Weights of a small transformer language model.
Size: 13 layers, 2 heads of 128, vocabulary 2377.
Architecture: LayerNorm before each block, rotary positions, biases, tied embeddings.
Training: a variant of Adam for these matrices, 555M tokens, 8471 steps.
MLP neurons of a small language model. Each row is named by its layer, matrix (up: input weights; down: output weights) and neuron, and shows model dimensions 32-159. Each number is 500 + 25 x the weight over its row's rms, rounded and kept within 0 to 999. Numbers have three digits each.
After each neuron's rows, "fires after" lists the tokens most often just before its 100 highest values on Wikipedia text that the model never trained on.

L4.up692:458486462484527510498525525487480515502504506477497475461516538508507471507516520536491512503477533497512474474522429488485474534483520440492496503521472489525481523501517522517482493492503519559555459463496549487479455472486471448478515519510457533515470450489517451523533478482523484481484518522511538516451470495494451465520540542511441541489509497511534459503520507549527447498518
L4.down692:514504511476516515532490482528529505484544512541520549517521487508509514523503523477498479498483439517489489524505524525467510477488483526499503494503503498502480475539462487497545461542478514489494460495524488485531536526480588516472482506484459460476508509489494536503511548515523508475489497496529534514499490480449509526495463522541518465498465488531523482479480483485439539496539
fires after: "ou", "at", "ac", "ar", " Don", " he"

L4.up17:525467501483492483517526500475492510540493517488473521483516484485505461517506463510482473472506466502518462478485498481505527520520480473488555514488513539521489503549478556511515497538519523476516461502512532466505540463498479475541501491522443531477529512505512529467506472508494484503487481473481515504473487502485525471512515501481450540497488497501532517492502492532539489490518
L4.down17:479481512519504508425525481485484500531472492519488497510459473506518478531539509516477510498485497540536499502523504528489503486471534552511505483456481476485507469497499492507509448469495541499527470487507456499516474553494505499547546501471503437503500507495467515526510468513561502498496499470500532459539517510492474490441482511514468532474517464517466522505471508482481520497545
fires after: "ac", "ar", " stud", " Ar", "in", " Mar"

L6.up358:508501494454495499494528512479494476484447484547484516535507497513499484548500497466503469486498500451531493488471511487527536477463491542501523473489510529513526515530455489514504528524504537483483480490489485525473492450532476526519505490475486449511503474488472449465507511521497526521508458464494426458523490491497552487504471493487461502494486503547524490488527540467497470433511
L6.down358:483536516527489461488463500499509485533489490516526515477503555505481474473499531495503511484503509492491467510506555499512497529482447527504486495471526536489484468517504500542428514522536480485523475518511493505511516480512455496487494480529501527522478531542522520464489511530479489510458489475501476488483498487463507457505519549481473509557533490504477476470476531511471485491493
fires after: "\n\n", "-", " (", "\n", "==", " \""

L5.up10:484492470502552532486538498490462535467514490519478513469476470493522486538490513474478493516459516500501480496516519564467503506506502500490515469487511538442515539528520494477506504482520542480508505450482528530492494490526505516518492522505517532465518479498513467487503482497522536481507517462482490464495449526509482508489499498516485510497466460485551467480527528481524482471512
L5.down10:528509490492557504500558538526484509498529492527477506502493508495526467526505460457496527511536513480520510469542469525514492509468476518478556510428491485486513499499533490493592520479520525494520508456472524504489481494462517512480512527471512466464529474524530500500484506526499503495485510427515494453455470507482489482462500497479503526463483499506546498484516505514486448502469
fires after: " the", "ed", " a", " Her", ";", " began"

L4.up674:489478486507543522491481518497518541536475482530471485507513523538513493513482530516512474503473529524483512472523507513532520543492452461484505524499532483486542517496490550488497536548469520507497446499508503532475514503552499520506451530504518496492486482531478506521499534501514534519527545488513475458505460541476520453449500494422499486511450483505500512495497524478492502502499
L4.down674:511530556445475460493509504502539508512527448524492517498524516502513440479486440567491484517479507484493518489550519560497489493482509523487515487430504467509502456500487522472580491511522541515526500505533491519535476498496502491516514525513522499443486489456459493506514538516499489473493476512474449513510495465506539485473488514492515508521502472504479514495478523483489507562461
fires after: " the", " an", " two", " al", " a"

L6.up589:480487475517504455462515535544501485549484476491494497506497524474482481513542504492556513524514520512494510495536496522473513532489506489496481508466526491466494496431481521520523525536536495489471503502519511521533531536499482563493471501500507521524491501488486460567517490536480482497506471492495480490472487508507509512437519510444464528447497493492546498479534473479492467491481
L6.down589:500458530490498498521499500555505503500528533492451493457507524476490470519543478493552531465478515476552494475492527509531519530505480487488493508468523531490509505514495534503502511529572519482504541505518486535527523499525482536478514520500503508467502519486534509541501508491484500485486512474478534526484510521562503477472525522486512509462506489486485512476473495464470469529454
fires after: " St", " p", " v", " st", " f", " m"

L7.up164:496527465506491521496516514514516491522490493447503530533499513485470472504510490442464511540524477524525515473513506474518520488504488515480507514474471531537491531515499468528513530475503522517506496508468509471494562514496478499501501468498501475486501432525453532567476554491498489514482542489512456487501466522518475500527482483464462500455544490498491475488498504532504453430517
L7.down164:519484492471508492538498445496491535484546524486457479529543506494459483526499486511488505546538476509523515486545525514561488498501493481460512528494517499510458478508506482436511519469500534525466501532504538518486530502540506550467438511457535490488495508519469481550490523534499513461430479510485512511495490520529512516495479479488541509531530510460474448517481482517460495526515
fires after: " m", " M", " p", " P", " Com"

L6.up175:532508500472520534509481484490491488482454520440505504534470481524505486513509499512526476556496520511502519463535477482498489524497475462515529507475507520478569540528497491528509481506489497504515464472498507528509485488496503480462518492469497541495525500519480456479527495505500501489511469520513489506512456466509508515511490490495504534525497510513543511497500496493470494456513
L6.down175:473507477460499504499451530464543499451471506501489532543511525482536496491442551465506521497481489500511562500506505484521480509479487527492514472514481537527464507565523506543461498471498496503508504523504487499480497508434488455501502477509517511555460480542475543460549511457527487525499502508523488481482548487538489511479490492517497503533511495481520496484499549497480459479492
fires after: "ic", " Mc", "\n\n", "-", " ac", " int"

L7.up428:451530503490474515486475545484492454487480495490504548491496458501501491530494486485501457506485477538462531537557501547524532503453530527536512501484520519471538565527486482490510495454499509503472497503510496492500498478500531522496496526478484531484502527516434526511526509550533499492511496517546517517478495519435494488503485506497534509479467494479514482509499511473470489464506
L7.down428:538483488485518508495523486499503504504515503540502519533481514544476575467517542498509510485494516481507508498458513486499488483498519513479464505530475458536485549523508535471538517443497492511524528523465482457487490498521509486533560454506457476511534518519488519474544488453524477517492537547512497498517476468489485509469510505455501533515506536465512489490478490449467501467474
fires after: "-", "ed", "\n\n", "e", "/", " as"

L7.up78:490505462478531518478508479518489457531480535477452503566490476534455499556487492438493521482483449491476482479531488507438478500471475476487497525473558479516505508532468459487525518480480527483467519517501504500498502518512489498495488511445498469481531473503518539488472550537500522512510509452470481467538517526484457483500462524494450480508536486487490510489497487504540483459507
L7.down78:491489499495521511515510514473484521498521523471491514476510514521544478490501478469535501516499457527477502489505514489500530482469531483505491518495494505512469498485497481500495542490503531495523498520496509542449471522499494530466477502503522505527501542507510480481471522437547438474467501524513514477501495503521463467492531492465493485469490496458521538537497499534528469519541
fires after: " M", " m", "M"